config.yaml
d_mlp: 768
beta2: 0.98
weight_decay: 0.086
lr_head: 0.0311
warmup_steps: 335
schedule: "wsd"
final_lr_fraction: 0.0
MLP neurons of a small language model. Each row is named by its layer, matrix (down: output weights) and neuron, and shows model dimensions 0-95. Each number is 128 + 24 x the weight over its row's rms, rounded and kept within 0 to 255.
A block is one neuron, or neurons of one layer that tend to fire together. Before each block is what it responds to, as a language model described it from the Wikipedia text at the highest values.

Description: Table separator hyphens. Hyphens inside Markdown table divider rows such as |---|----|, mostly the second column's dashes, plus hyphens in al-Sharaa and al-Kirmani.
L5.down157 [161 108  92 105 117 114 131 137 109 106 152 141 130 154 136 130 131 136 129 128 158 126 125 152  95 147 152 144 143 150 164 143 112 135 135  92 141 134 173 128 175 109  95 134 125 149 145  93 177 106 104  89 169 175  94 108 126 138  97 127 133 138 125 107   0 125 115 131 119 151 158 127 134 129 148 121 136 137 140 110 172  89 151 114 167 106  88 130 115 131 127  85 103 153 140 142]
L5.down566 [126 154 133 121 135 142 104 100 154 158 141 101  89 120 107 110 152 109 102 133 133  78 134 157 137  80 162 105 139 141 121 108 157 110 118 119 101 114  74 129 122 135 106 100 125 142 164 135  90 140 118 148 153 104 125  98 140 116  77 125 163  79 115 161 136 120 137 140 123 147 138 132 117 101 145 117 122 118 110 134 137 121 152 173  95 110 141 121 108 184 164 111 144 127 106 130]
L5.down638 [144 154 109 150 116 122  87 150 147 117 135 113 113 104 127 142 139  83 141 129 141  92 176 158 146 123 110 129 153 152 152 156 111 122 141 122 115 143 122  83 124 118  96 108 143 151 137 122 141  97 163 128 177 117 108 147 113 102 132 100 190 133  99 147  88 146 136 115 141 173 128 137 111 110 134 102 154 119 109 102 140  95 105 109 102 129 111 113 153 111 135 171 172 122 122 117]
L5.down708 [132 111 112  80 139 100 121 172 109 104 112 149 122  98 142 146 110 142  89 153 141 169 119 155 138 109 164  97 113 141 131 157 134 129  99 169 149 129 119 117 109 100 147 131 141 145 162 148  92 113 142 141 138  96 198 103 165 118 105 151 147 104  92 127 105 142 118 116 103 134 136 163 103 136 153 137 193 136 142 110  95 138 153 130 115 109 110 119 118 145 123 149 125 148 127 142]

Description: Table separator hyphen. The first hyphen of a markdown table separator row (|---) after a header row, mostly in sports tables, track listings and lists; weaker, scattered hits on ordinary words like summer, April, place.
L4.down9 [136 148 133 133 114 145 131 141 137 171 139 150 110 139 106 150 128 137 146 144  90 152 141 146  94 138  93 117 113 100 105 155 153 110 132 165 121  68 157 171 136  83 107  88 136 112 133 143 124 121 119  92 136  56 145 114 133 112  74  98 120 107 140 125 114 142 148  59 104 130 126 168 110 147 115 152 140 147 112 105 137 106 168  91 160 120 152 115 167 131 135 145 135  90  81 104]
L4.down473 [109 103 143 106 133 135 118 149 174  95 155 147  82 125 165 124 152  88 120 140 106 167 129 142 111 139  78  91 122 125 119 117 132 113 146 171 137 170 117 128 123 151 100 121 135 122 140  76 185 132 146 149 111  96 171 155  97  98  88 102 165 136 134 131  64 154 120  94 102 126 129 122 175 143 128 166 141 109  95 124 105 110 129  81 172 128 133 137 113 133 107 122 131  96  76 147]
L4.down477 [121 112  87 113 115 118  95 120 155 147 120 128 135 147 134 126 126 137 156 152 107 181 167 159 166 164 124 132 140 139 123 144 126 117  91 121 138  96 166 110 133 105 111 127 174 154 147  96 115 124 127 171 122 173 114 115 123 103 116 140 159 130  94 102  95  81 114 145 125 129  87 171 110 139 148 130 109 115 121 130 172 141 128 120 196 113 138 147 160 150 115 138 143 114 140 142]
L4.down737 [129 122 105 103 131 145 115 149 126  85  95 125 135 171 147 130 137 140 137 159 112 128  90 110 127 143 118 126  76 155 110 123 129 128 119 147  79 103 100 140 176  88 125 133 139 130 147 145  99 108 140 139 116 111 144 145 140 101 100 166 150 130 137 116  76 142 153 117  63 111 114 157 158 169 120 155 136 158 109 117 132 110 141 133 116 123 124 109 164  85 128 131 115 168 137 138]

Description: Table cell separators. Pipe separators right after a numeric cell in sports stats tables, as in | 2 | 0; also = closing section headings and scattered word pieces.
L5.down154 [129 140 159 113 171 149 128  87 152 142 117 143 151  94 117 147 130 100 109 120  96  73 127 142 145 145 126 136 132 122 139  93 158 110 132 115 118 116 137 150 144 110 110 131 157 156 140 104 124 142 129 138 118 134 170 154 153 123 114 172 128 107 120 151 143  98 108 110  69 150 124 136 138 149 157 104 106 132 138 153 134 141  79 176  97 103 139 130 120 121 147 113 127 129 106  98]
L5.down318 [159 110 135 141 107 124 104 155 106 138 124 130 135 120 134 170 136 146 125 101 111 150 116 161 184 163 146 141  97 130 160 141 174 137  71 148 124  74 178 124 149 120 108 138 103 127 153 155 144 138 133 139 114 106 141 142 157 103 141 152 141 120 179 130 146  82 137 139 116 105  87 122 111 151 104 136 134 161 156 133 109 111 133 109 146 143 166 174 122 137  76 114  95 130  97 140]
L5.down466 [132  87 152 124 121 148 148 166 137 136 117 140 136 152  96 138 138 148 127 131 111  49 144  96 132 157 134 128 159 155 107 108 149 103 161  96 183 125 111 142 120 139  93 129 141 181 117 144  70 102 140 110 135  64 135 151 147 145 146 135 110 160 138 148 140 127 112 115  84 121 110 195 143 135 140 125 170 105 161 136 159 140 135 129 110 113 117 108 107  82 122 125 166 151 105 107]
L5.down482 [123 146 126 113  91 115 130 106 130 171 144 120 174 149 141 134 129 128 131 137 150 101 145 141 152 131 166 128 129 105 145  95 118 149 101 138 151  86 138 127 122  98  90 100 148 144  79 126 131 111 141 182 116 151 176 136 113 127 135 139 125 132 138 128  85 106  80 149 116 124 105 160 158  73 129 161 135 113 101  94 134  88 128 116 144 128 125 169 164 112 114 119  97 130 123 160]

Description: Mid-word name fragments. Second or middle subword pieces inside rare proper names, often foreign places or people, e.g. Ku-z-netsk, Go-r-ran, Ha-z-rat, plus occasional table pipes.
L6.down343 [123 130  94 144 101 133 127 143 180 123 127 144  97 137 172 152 126 126 159 115 114 143 114 102 130 143 103 167 151 138 100  80 126 111 129 120 130 121 120  89 143 213  90 126 104 165 130 151 121 140 133 124 120 133 137 107 181 131 115 119 135  88 168 133 152 101 157 149 107 117 126 121 142 101  96 125  98 111 141 134 121 172 138 122 157 170 106 157 162 129 150 139 123 102 152 127]

Description: Mid-word proper-noun fragments. Interior subword pieces inside multi-token proper names and titles, especially place names, such as Ber-ke-ley, Stock-ho-lm, Mad-aga-scar, Lo-yo-la.
L4.down149 [126 157 123 133 106 147  96 144 138 134 160 138  96  83 121 160 109 148 124 106 120 140  93 131 141 122  93 170 129 100  89 161 140 109 137 150 136 135 133  85 161  94 154 128 122 127 162 137 117 113  97 126 106 129 117 163 134  92 152 132 132  93 131 162  68 162 140 120 147 132 134 132 110 117 170 122 135 155 102 140 109 136 133 156 122 136 117 141 125 164 125 137  84  96 169 166]
L4.down152 [129 118 102 110 139 159 127  92 127 140 108 137 137 110 153 112 122 108 172  99 152 200 151 177 147 121 134 122 148 139  99 142 155  94 147 141  99 106 142 117 115 130 120 150 133 125 193  89 110 153 119  99 111 130 133 129 124 142 134 142 146 102 118 111 148 154 146 126 141 111 122 117  79 120 111 133 116 129 137 116  79 155 142  97 158 107 120 135 166 156 110 127 120 128 114 103]
L4.down167 [117 136 137 136 145 133 110 117 134 156 161 107 140 120 116 131 110 113 125 171 109  96 143 131 123 161 107  93 119 159 146 125 122 168 121 145 147 129 109 152  95 131 128 115 157 147 150  84 104 117 117 159 156 115 118 117 100 147 119 118 104  97 118 100  59 180 122 127 150 137 117 112 107 109 117 172 141 100 113 123  93 157 150 121 150  97  60 159 175 172 135 131 142 140 131  88]
L4.down194 [ 86 161  82 123 103 141 134  83 131 113 111 130  87 115 110 128 129 164 138 112 110 123 166 115 142 134 136 126 152  87 129 122 121 141 168 127 149 114  54 119 129  78 148 123 175 115 195  72  92 151 110 105 117 161 110 156 130 132 131 124 176 126 130  96 103 158 132 145 153 142 106 152 146 135  69 112 107 121 119 101  91 123 158 159 142 140 155 139 128 117 153 104  97 125 137 127]

Description: Mid-word name fragments. Short subword pieces right after a capitalized first piece inside proper names (people, places, firms), often foreign, e.g. Fra-n-z, Su-hr-kamp, Fu-l-fordgate.
L6.down49 [123 119 160 114 109 160 132  67 144 101 113 134 110 113 126 134 128 149 120 110 100 141 143 108  86 118 118 137 129  92 172 120 108 100 159 120 126 114 123  81 110 155  89  94 147 122 118 129 140 168 128 137  99 153  98 145 111 119 122 171 114 133 126 115  93 143 101 109 144 159 139 115 153 110 153 117 126 114 120 144 114 143 131 115 143 117 127 132 140 103 144 105 164 176 172 107]

Description: Table dashes, mid-word pieces. Fires on the middle dash of markdown table separator rows (|---|), on blank lines ending a table, and on mid-word pieces like des-c-ription, uns-uc-cessful.
L6.down5 [119 148 170 131 126 138 130 156 146 131 109 114 136 143 122 109 144 128 137 140 121 117  66 113  83 118 130 143 130 101 141 172 155 149 128  73 193 147 128  88 132 148 130 148 119 109 113 137 156  95 141 132 115 115 152 107 142  99 106  94 125 165 117 116 199 187 137 135 151 172 120 150 125 123 118 142 139 106 145 129 171 112 129 102 103 152 139 146 106 108 104 111 126 110 147 174]

Description: Mid-word "-ti-" fragments. Inner word-piece fragments in long split Latinate words, mostly "ti" before "-on(s)", e.g. restora-ti-on, gra-du-ation, conc-lu-de.
L6.down150 [128 152 106  93 129 101  74 155 142 175 114 152  81  98 131 109 109 167 133 118 159 104  98 167 109 140 119 136  95 126 116 168 110 136 151  95  94  95 103  97 116 130 106 141 175 134 131 121 126 133 135 119 159 127 115 132 114 138 135 142 154 126 126 134  89 123  86 141 100 172  95 132 158 119 144 120 108 121 153 133 129 117 153 113  90 127 118 115 167 110 122 149 121 100 129 170]

Description: Word-internal fragment tokens. Short word-piece tokens in the middle of a word split into pieces, often the second piece after a capital, e.g. H-on-ours, Hi-b-bett, Y-on-fan.
L5.down193 [ 93 138 154 147 122 111 130  93 146 161 132 137 124 140 134 134 128 121 108 173 146 136 130 117 127 110 121 118 151 161 187 114 130 101 135 143 146 121 100 134  87  95 122 110 115  77 174  76 120 100 133 112 122 120 134 125 162  83 132 147 122 113 148 167 152 126 156 134 140 108 105 143 115 140  91 127 119 162 145 127 145 141 144 126 132 175 105 129 141 179 144 117 119 119  72 134]
L5.down235 [157 138 140 136 158 138  88 129 137 109 115 108 141 124  95 118 133 112 124 103 108 102 120  98 144 132  93 169  94 134 115 142 154 140 123  99  52 113 161  93 133 120 119 178 114 137 131  95 106 175 112 147 126 149 134 143 142 121 134 115 114 159 149 162 182 110  98 118 120 102 100 116 124 144  79 115 133 116 139 130 155 133 118 143 123 119 168 125 161 113 116 148 138 151 115 105]
L5.down352 [110 120 107 142 146 153 165  84 109 136 157 132 153 119 114 162  95 115  91 150 128 127 125 131  76  97 170 178 135 141 102 166 117 117 125 158 144 183 150 145 110  92 114 128 129  89 176 129 161 152 165 173  98  77 125 107 122 134 148 105 140 135 160 133 124 143 128 132 130 107  76 145 118 119 122 110 163  98 138 125 147 108 144 124 118 119 167 122 131 120 138 100 131 165 129  87]
L5.down575 [ 75 145 111 152  98 155  71 146 118 104 130  94 153 117 106 146 154 111 143 110 125 124 110 189 128 125 118 144 130 131 189 120 143 128 182 111 122 149 131 109 108 113 128  89 181 105 143  88 134 154 141 123 126 135 121  57 154 105 142 159 131 141 119 113 109 131 107 158  89 184 126 123 141 133 133 143 125 116 127 118 136 138 121 114  80 118 163  82 124 141 123 142  91 122 128 164]

Description: Possessive determiners. The "s" of possessive 's after a name or noun (band's, Li's, father's), plus weaker the, his, His before a noun.
L6.down596 [ 52 157 132 133 114 133 181 118 129 114 115 173 119 186 122 105 149 137 139 150 107 146 148 116 126 101 140 138 125  98 161 110 131 106 145 141 155 112 143 130 107  86 110 122 148 118 140 143 130 123 112 142  97 132 160 129 113 112 105  86  92 137 111 185 102 134  94 130 143 144 133 125 132 109  98 146 120 123 120 132  91 102 104 158 145 136 127 143 132 174 176  82 160 107 153 131]

Description: Mid-word name fragments. Second or middle subword pieces inside names and rarer words split into several tokens, especially personal and place names, e.g. Ja-ime, Gu-ern-sey, Kh-ale-d.
L5.down43 [155  91 137 149 174 150 127 127  92  88 127 119 154 139 114 130 157 123 101 108 143 134 173 187 164 140  99 112 132 143 113 134 122 111 133 125  86 150 119 107 119 134 142 148 187 155 136 115 135 104 154 122 133 158 120 118 107 105 164  95  94 123 152 155  88 121 119 141 131 167 148 101 115 166 132 141 133 117 159 121 161 121 104 148 137  90 118 110 159 140 122 101 142 144 136 157]
L5.down377 [155 126 130 147 138 137 122 117 102 143 136  99  55  87 116 134  91 134 152 133 158 164  72 113 129 104 129 107 122 144 115 120 151 115 152 126 116 132 122 134 100 127 142 144 107 122  98 115 127 144 104 172 108 147 125 170 118 100 165 114  99 123 124 120 149 101 157 143  95  84 111 134 142 194  94 114 122 102 146 119 119 128 135 138 123 130 130  98 156 122 150  99 138 104 121 139]
L5.down597 [122 158  99 137 146 110  96 152 132 131 119  87 124 141 121 146 131  94 143 173 156 117 116 105  89 139 112 140 131 145 116  93 162 149 144 130 101 125 122 116 138 116 107 143 110 114 110 162 141  97  63 138 129  98 139 131 145 113 120 135 147 121 141 122 156 113 107 165 150 106 131 171 168 159  77  72 132 140 147 131 132 154 128 144 129 178 134 118 107 143 108 148 127 135 115 100]
L5.down614 [119 151 118 133 149 130 108 169 140 124 145 121 133 160 108  89 188 106 205 140 123 156 151 165 119  80 138 105 145 155 115  99 142 142 111  97 122 172 126  99 112 121  87  99 151 121 135  94 141 131 159 139 112 133 107  77 118 100 121 132  97 104 117 112  89 157 133 169  95 125 142 126 110 122 122 101  84 124 126  94 132 163 123 120 125  85 132 160 162 140 142 159 112 167 166 135]

Description: Table header separators. Pipe separators between column names in Wikipedia table header rows (Result | Ref, Votes | % | ±%), plus weaker hits on commas, semicolons and sentence-initial "It".
L6.down199 [104 152 116 149 135 138 131 146 123 118 138 115 149 133 141 104 166 158 123 143 128 114 149  86 137 131 136 117 140 130 154 106 161 110 147 191 111 108  92 125 151  96 124 115 168  91 127 109  97 110 130 107 105  97 152 139 150 174 104 176  82 143  94 118 133 151  94  92 135 121 112 168 120  61 100 136 150 101 119 139  79 136 100 141 154 160 123 121 139 105 122 125 116 126 151 116]

Description: Table header separators. Pipe separators between column names in Wikipedia table header rows (Votes | %, Tournament | Surface), plus section heading words like Geography, See also.
L4.down393 [130 101 126 141  90 123 166  98  94 129 134 129 107 118 137 115 147 159 113  91 106 116 147 147 119 146 110 121  91 118 126 141 121 140 121 111 187 141 140 140 114 139  90 156 165 103 138 143 103 148 128 134 156 151 125 128 135 170 161 143 151 145 117 138 134 105 119 133 142 145 180 166  99 149 115 115 164 142 142 102 114 176 206  72 126 167 111 126 129 173  85 140 112 148 128 126]
L4.down435 [107  87 156 156 110  99 108 160  99 161 153  88 126 161 190 119 127  94 144 128 117 127 100 132  94 145 129 151 146 118 125 101 135 111 152 123 152 125 143 138  97 165 125 143 151 105 118 115 138 105 103 101 104 169 124 117 123 123 115 161 139 121 136 144 178 139  86 105 141 130 152 104 134 183 116 167 136 131 150 101 138 125 159 111 132 130 159 136 104 105 140 151 110 155 154 167]
L4.down565 [129 148 110 159 113  89  77 128 188 123 124 134 125 139 131 153 115  94 108 106  93 105 172 154 108 152 113 147 143 105 118 139 165  92 169 183 129 106 116 135 122 154 183 144 116 149 104 111 118 131 108 103 151 156 126  92 114 122 125 135 151 108 134 137  80 113 124 115 148 112  99 107 122 122 158 129 165 123 139 133 113 131  68  80 124 166 161 146 151 131 111 130 118 109 100 135]
L4.down757 [114 102 167 161 163 109 185 122 160 132 158 169 140 154 115  91 141  97  95 164  99 142  80 127 136 113 135 148 184 118 162 157 107 105 137 110  99 156 103 130  83 169 137 145 116 158 148 167 164 118 143 151 127  91 107 140 144 118  98 124 120  87 105 126 173 139 110 116 100 110 151 128 150 118 144 113 102 134 114 146 134 131 121  78 153 135 113 135 146 138  65 115 124  99  78  99]

Description: Decade and century suffixes. Final word-piece that completes a date term, like the s in 1940s, th in 16–17th, or a dash in year ranges; also other word-ending suffixes such as -est, -ling, -ies.
L5.down131 [138 132 142 119 117 127 161 131 102 147 141 101 109 125 140 146  94 104 145 151 136  87 127 135 143 137 133 130 149 112 149 103 109  98 139  88 188  88 103 136 130 146  82 143 121 141 140 102 100 153 146 203 102 129 107 119 122  96  92 134 144 157 105 112 205  99 125 133 132 107 144 110 104 146 136 121 137 129 129 155  94 155 160 108 134 126 143 139 109 170  95 116 158 150 140 134]
L5.down300 [ 98 131 111 126 146 185 139 146 100 120  93 135 108 125 150  92 136 153 110 157 134 142 135 140 136 128  99  71 127 134 135 155 110  71 150 140 107 143 157 159 112  99 151 119 146 134 162 135 125 108 154 105 126 138 151 137  96 124 134  93  70 111 195 144 102 135 138 182  71  83 104 150 129 165 161 109 144 122 112  95 154 145 138 149 119 106 186 146 161 100 108 151 150 117 161  77]
L5.down334 [148 101 139 122 134 132 120 127 106 127 140 129  89 133 126 147  82 159 130 138 101  72 119 105  78 169  55 156 114 118 120  79 149 120 162 126 151 102 121 122 149 139 119 110 109 177 142  93 123 182 144 136 108 140  82 126  78 125 120  98 129 150 108 101 171 151 133 125 143 136 146 112 116 119 114 117 138 112 144 160 133 138 153 131 143 151 148 164 129 136 124 120 131 150 126 167]
L5.down534 [109 148 125  87 106 121 107 176 155 131 145 127  73 121 140 115 141 103 103 135 148  94 141 119 129 151 145 108 114  90 142 151 114 149 153 114 173 132  94  97 164 156 165 134 149 106  95 106  81 134 162 128 122 116 133 153  93 117 112 132 119 115 128 118 169 146 125 137 172 138 124 132 166 138  97 157 134 128 113 158  98 151 163 118 122 110 150 124 123 139  93 104 157  96  85 127]

Description: Mid-word continuation pieces. Tokens inside predictable multi-token units: the period in U.S., word-internal fragments (inhab-ita-nts, mem-ora-ble, out-ta-kes), and minute marks in coordinates.
L4.down557 [149 138  94 150 146  90 151 142 119 117 165 121 126 113 139 126 121 116 191 109 104 141 140 114 158 103 110 105 124 144 128 122 137 160 102 102 183 140 108 106  91 130 125 100 174 169  71 158 122 111 170 139 121 123 138 160 140 102 139 139 146 120 156 157 129 156  97 100 127 158  99 161  99 117 140 118 136 136 138 110 166 134 105 130 121 115  69 116 107  98 153 125 110 144 109  99]
L4.down652 [149 115 168 120 138 133 114 121 140 183 130 109 138 115 143  95 128 164 210 153 101 126  94 136  85 143 141 137 155  90 121 147 140 155 146  75 155 138 103 108 134 128  99 119 113 143  81  95 127 124 163 159 111 145 134 135 131 116 124 131  87 132  83  94 107 123 133 146 130 135 113 136 166 121 148 110  87 108 124 149  71 113  99 100 113 164 138 122 112  90 127 128 159 107 138 124]
L4.down696 [127 141 104 162 145 177 144 156 147 117 164 122 113 133 121 129 127 133 128 130 126 117 121 147  84 103 120 108 102 155 134 118 150 120 146 162 134 127 162 104  56 153 166 158 136  97  70 133 111  92 149 141 176 126  94 152 146 131 104 162 135 121 136 187  38 111 135 136 119  96 109 140 155 135 157 110 104 116 131 100 152 162 130 135 115 133  88 113 104 112 172 117 126 120 135 117]
L4.down756 [149 128 129 126  99 117 128 144 188 139 155 132 172 150  77 154 110 113 167 133 137 100 169 135  73 133 126 157 170 134 110  88 142 134 158 133 113 108 112 146 165 122 111 140 151 138 133  79 138 103  99 107 162 139 125 159 110 109 110 149 131 138  73 112 155 183 151 152  91 113 111 119 140 122  89  95 113 128 135 110 146 145 105 151 104  75 130 130  98  84 134 164 130 102 165  94]

Description: Word-piece continuations, possessive s. Fires on short subword pieces that continue a word split by punctuation or a prefix, mainly the s after an apostrophe ('s); also pieces like th-ous-ands, under-st-ood, eight-st-orey.
L5.down26 [149 127 164  84 133 126 145 155 152 132 129 131  88 133 157 119 146 127 158 138 144  96 122 145 166 153 109 131 135  99  89 110 123 115 145  90 195 108 183  92 108 166 114 133 158 145 168 121 114 120 117 124 135 133  97 124 129 126 147 129 115 136 162 156 110 113 120 135 162 154 126 102 128  99  92 137 133 136 139 132 124 164 158 154 173  76 143 152 138 111 129 125 140 144 136 109]
L5.down53 [131 135 116 137 111 100 144 157 144 125  95  94 107  97 112 153 144 121  94 104 108  99 118 188 166 119 115 112 145 127 100 127  90 142 110 117 133 123 122 139  94  87 147 170 181 131 163 135 115 180 120 154 136 131 130 102 148 128 119  99  97 174 113 117  96 100  67 125  99 127 135 147  82 147 165 108 124 124 110 107 162 128 133 101  96  93 135 167 149  88 164 109 117 139 143 104]
L5.down140 [106 129 161 146 141 120 181 141 136 135 106 144 125 176 119 126 120  99  98 143  85 151  70  99 110 124 127 149  65 111 120 142 171 143 140 121 142 162  83 159 112 159 156 153 141 108 142 136 146  81 173 126 162 126 130  99 118 144 132 122 127  49 147 154 154 123  87 150 108 141 119 142 173  96 106 144 143 136 150 139 131 114  99 114 123 156 120 134 139 114 110 115 163 114 110 131]
L5.down520 [134 155 137 137 122 160 125 117 103 112 144 124 149 141 136  96 123 135 143 138 100 206 134  80 130 138 131  74  78 108 163 108 101 120 105 135  89  97 133 131  96 161 152 170 113 150  86 119 152 128 194  95 161  82 109 125 121 119 143 153 140 119 128 163 165 158  63 168 127 105 119 151 162 135 119 101 139 145 144 138  87 154  77 124 165 122 113 132 148 139 133 111 141  97 130 113]

Description: Table cell separators. Column separators (pipe, colon, semicolon) right after a number in Wikipedia tables and stat lists, e.g. "| 85 |", "2007–08: League One; 27;", "1985:".
L4.down330 [110 120 145 120 159  63 140 110 135 118 113  89 123 132 173 142 127 130 147 114 158 102 128 106 126 161 147 109 127 134  98 165 152  67 181 154 129 161 163 121 101 124 135 149 106 107  91  96 151 141  99 100 113 145 163 135 194 120 143 144 127 132 164 137  93 106 116 173 122  87 102 154 105 119 116  99 159 114 104 117 155 151 156 134 171 159 167 145  88 137 140 133 106 146 131 118]
L4.down455 [125 128 157  97 108 142 119 110 124 118 115  95 116 124 152 134  92 119 135 164 136  98 147 100 137 108 142  77 145  82 127 108 140 136 110 118 134 171 114 125 118 128 121 153 114 120  90 151 145  90  96 131 127 173 159 108 118 121 168 133  74 120 106 117 109 131 141 120 156 130 147 113 114 180 108  95 138 167  95 117 103  87 143 107 122 124 156 117 119 146 118 123 104 125 132  83]
L4.down474 [134 143 149 132 162 134 130 134 113 121  76 142 133 143 152  91 119 149 127 139 155 123 115 111 151 128 118 143 147  83 169 155 129 116 119 166 119 142 107 150 147 109 114 135 124 134 137 138 165 130 119  97 110 115 134 137 122  99 140 143 141 171 120 132  82 100 128 129 151 110  79 156 136  78 116 155 155 166 117 113 111  76 121  56 141 149 146 113 144 121 125 135 143 130 163 122]
L4.down615 [108 141 110  93 120 127 133 131  87  96 144 126 152 128 128 113 115 114 130 114 172  94 113 176 158 146 141 146 161 113 119 143 133 166 161 154 155 129 130 147 174  97 143 110 161 130 128 127 121  92 162 142 152 146  88 134 135 131 127 161 142 103 156 201  63 114 158 149 138 113 103  96 113 122 127  87 143 167 144 154 138  83 155 117  95 108 110 107 125  99 138 122  94 133 100 159]

Description: Third-person possessive pronouns. Mostly his and her after a verb or preposition in biographies, as in made her debut, announced his resignation; also scattered mid-word fragments.
L4.down342 [118  87 113 104  71  92 151 171 144 128 176 147 135 124 142 112 144 111 145 120 151 142 127  98 105 116 159  99 131 140 130 156 145 124 129 148 127 111 165 142 104 164 142 135 119 127 108 147 144 141 118 103 130 120 122  96 125 112 113 158  97  72 129 162 151 114 111 144 113  91 111 124  94 134  94 128 149 119 118 163  89 143 169 128 154  92 215 131 154 136 120 122 130  97 146 163]
L4.down389 [113 131 113 102 116 118 113 123 154 147  98  99 138 120 134 134  87 153  98 112  98 106 122 106  98 137 117 104 130 132 140 130 118 176 155 126 125 134 159 169 160 143 180 123 147 112 114 145 102 140 155 122 103 117 135 132  98 140 107 155 100 150 140 117 101  83 133 129 130 134  67 149 127 125 137 120 139 150 114 169 132  76 161  96  99 139 137  89 134  90 103 134 155 165 206  97]
L4.down549 [136 127 152 115 114 120 125 117  91 127 151 144 109 150 161 105 134 145  94 122  88 158 129  89 110 111 141 114 130  91 162 144 167 118 137 113  81 117 138 117 116 143 153 108 106 151 148 123 138  95 118 129 148 124 116 128  92 129 128 134 117  64 118 153  79 154 152 149 124 142 127 123 182 144 116 139 119 121 155  83 124 197 103 139 135 157 150 119 131 140 163 133 142 136  96 112]
L4.down582 [111 130 119 136 161 152 159 154  86 106 114 129 139 146 132 122 112 119 142 114 107 148 130 112 126 141 130 128 100 159 139  91 109 120  99 104 130 121 165 161 108 137 132 126 136 181 115 159 112 128 126 103 113 125 139  72 142  85 112 136  89 175 123  99 142 122 126 127 127 109  97 168 133 149 118 115 136  87 115 108 125  94 150  75 110 176 122 160  99 162 117 121 150  97 151 172]

Description: Mid-word name fragments. Inner subword pieces of words split across tokens, mostly proper names in lists, tables and bios: Fern-ando, Bro-ck-a, Alpha-dy-ne, dis-band.
L4.down135 [ 67 174 156 193 156 130 151 134 130  92 136 113 116 155 164 129 143 136 116 106 154 162 101  89 111 136 121 172 171 117 149 161 111 116 115 111 134 114  92 117  97 105 113 148 134 137 137 131 171 113  83 186  90 118 145 127  99 100 169 115 107 105 155 154  87 131 137 134 151  71 125 116  97 138 136 189 102 142 128 129 161 145 129 130 153 136 156 118 127 120 111 133 106 114 100 150]
L4.down181 [120 139 185 124 137 131 104 151 139 119 152 132 115 141 142 113 182 111 127  93 121 112 152 149 125 139 117 123 202 118 157 109 133 130 127 117 162 136 129 131 140 137 152 111 113 158 165 140 151 150 101 144 146 133 157 111 130  84  89 125 121 134 110  83  93 118 116 146 129 135 129 104 121 102 129 131 119  90 119 141 113 142 118  56 145 104  97 135 151 117 176 141 100 108 135 134]
L4.down513 [145 137 108  97  76  79 148 154 124 116 137 103 133 117 136 134 135 136  81 111 112 135 105  90 116 108 127 145 123 116 164 144 133 138 140 113 160 111 155 107 104  98 168 134 138 144 154 185 148 128 108 120  95 121 134 121 134 102 111 125 104 140 133 143 105 158 129 137 117 124 141 101 182 129 102 123 172 158 112 109  78 153 126 113 150 162 146 133 144 194 123 105 114 113  72 134]
L4.down690 [133 164 107 141 110 123 119 122  97 149 119 112 114 128 110  97 152 148 130 157 113 120 143  80 115 145 184 158 138 136 161 139 134 156 187 148 149 148  55 109 105  92 113 140 137 129 143 140 147  93 154 132 123 145 174  96  99  91 119 121 142 111 123 118 126 186 150 113 116 156 159 131 138 120 165  99 117 109 109 144  96 127  65 146 175 108  95 121 131 155  93 120  98  66  95 112]

Description: Separators and "in" after values. Table pipe separators right after a number or a Total label, and "in" after a number or ranking (5 ft 10 in, ranked twenty-eighth in).
L6.down259 [102 138 123 102 188  83 155 152 114 120 109 157 114 153  78 113 111 116 150  96 148  90 113 124 131 132 105 132 146  97 107 125 162 130  95 110 131 103 165 138 149 118 107 187  86 177 121 122 127 153 122 108  93 103  87 164 143 147  99 135 156 156 138 141 162 101 148 152 176  97 154 114 132 141 120 157 142 167 177 156 147 130 120 138 123 122 130 134 110 137 133 107 161  81  91 149]

Description: Table header separators. Pipe separators between column names in the header rows of Wikipedia markdown tables, e.g. after Name, Tournament, Role; occasionally ends of section-heading words.
L5.down148 [106 169 143 116 119 112 174 153 143 153 132 159 130 160 206  87 156 132  98 147 128 134 139 147  87  96 167 136 142 107 144 135 117 106 169 172 142 139 133 139 128 166 137 128 127  61 117 120 142 114 131 166 136 122  64 119 123 131 130  88 130  86  90 133 114 176 157 102 132 102 123 115 124 111 155 106 121 137 132 145 113 111  78 113 145 117 152  96 134 152 134 162 112  87 114 120]
L5.down263 [133 167 143  70 142 119 144 132 128 148 157 156 124 135 131 152 197 107 122 171 173 141 109 142 150  97 154 135 133 116 107 159 121 101 125 161  85 168 116 144 120 170 159 147 121  98 109 121 125 105 130 135 141 144 106 119 147 155 139 123 132 117  85 144 117 176 140 101 147 132 152 141 137  94 112 140 105 117 135 134 140 157 142 147 159 143  88 109 129 128 107 118 104  97 108 108]
L5.down358 [134 116 181 108 140 104 158 157  73 139 158 119 169 144 118 130 121 124 129 132 110 175 107 105  80  93 168  91 136 114 182 153  99  81 122 104 195 101 122 122 130 150 151 132 170 119 134  97 128 113 157 120 154 149 132 145 118 117 184 158  97 117  81 129 107 166 122 146 160 131 175 128 201 115 139 119 118 120  94 153  96 134 120 126 133 116 101 115 177 168 104 113  92 100 119 143]
L5.down697 [143 115 112 120 134 150 132 148 129 107  82 133 152 138 110 114 175 143 105  90 110 130 124 136 135 146 134  77 132 122 115 144 111 132 149 134  87 109 156 149 125 119  99 163 105 104 121 148 126  65 109  91 116 134 132 130 126 161 121 113 124 116 134 110  99  70 137 128 133 118 114 107 166 157 124 145 135 149 136 145 142 127  88 155 113 166 128 146 139 132 134 109 133 138 124 154]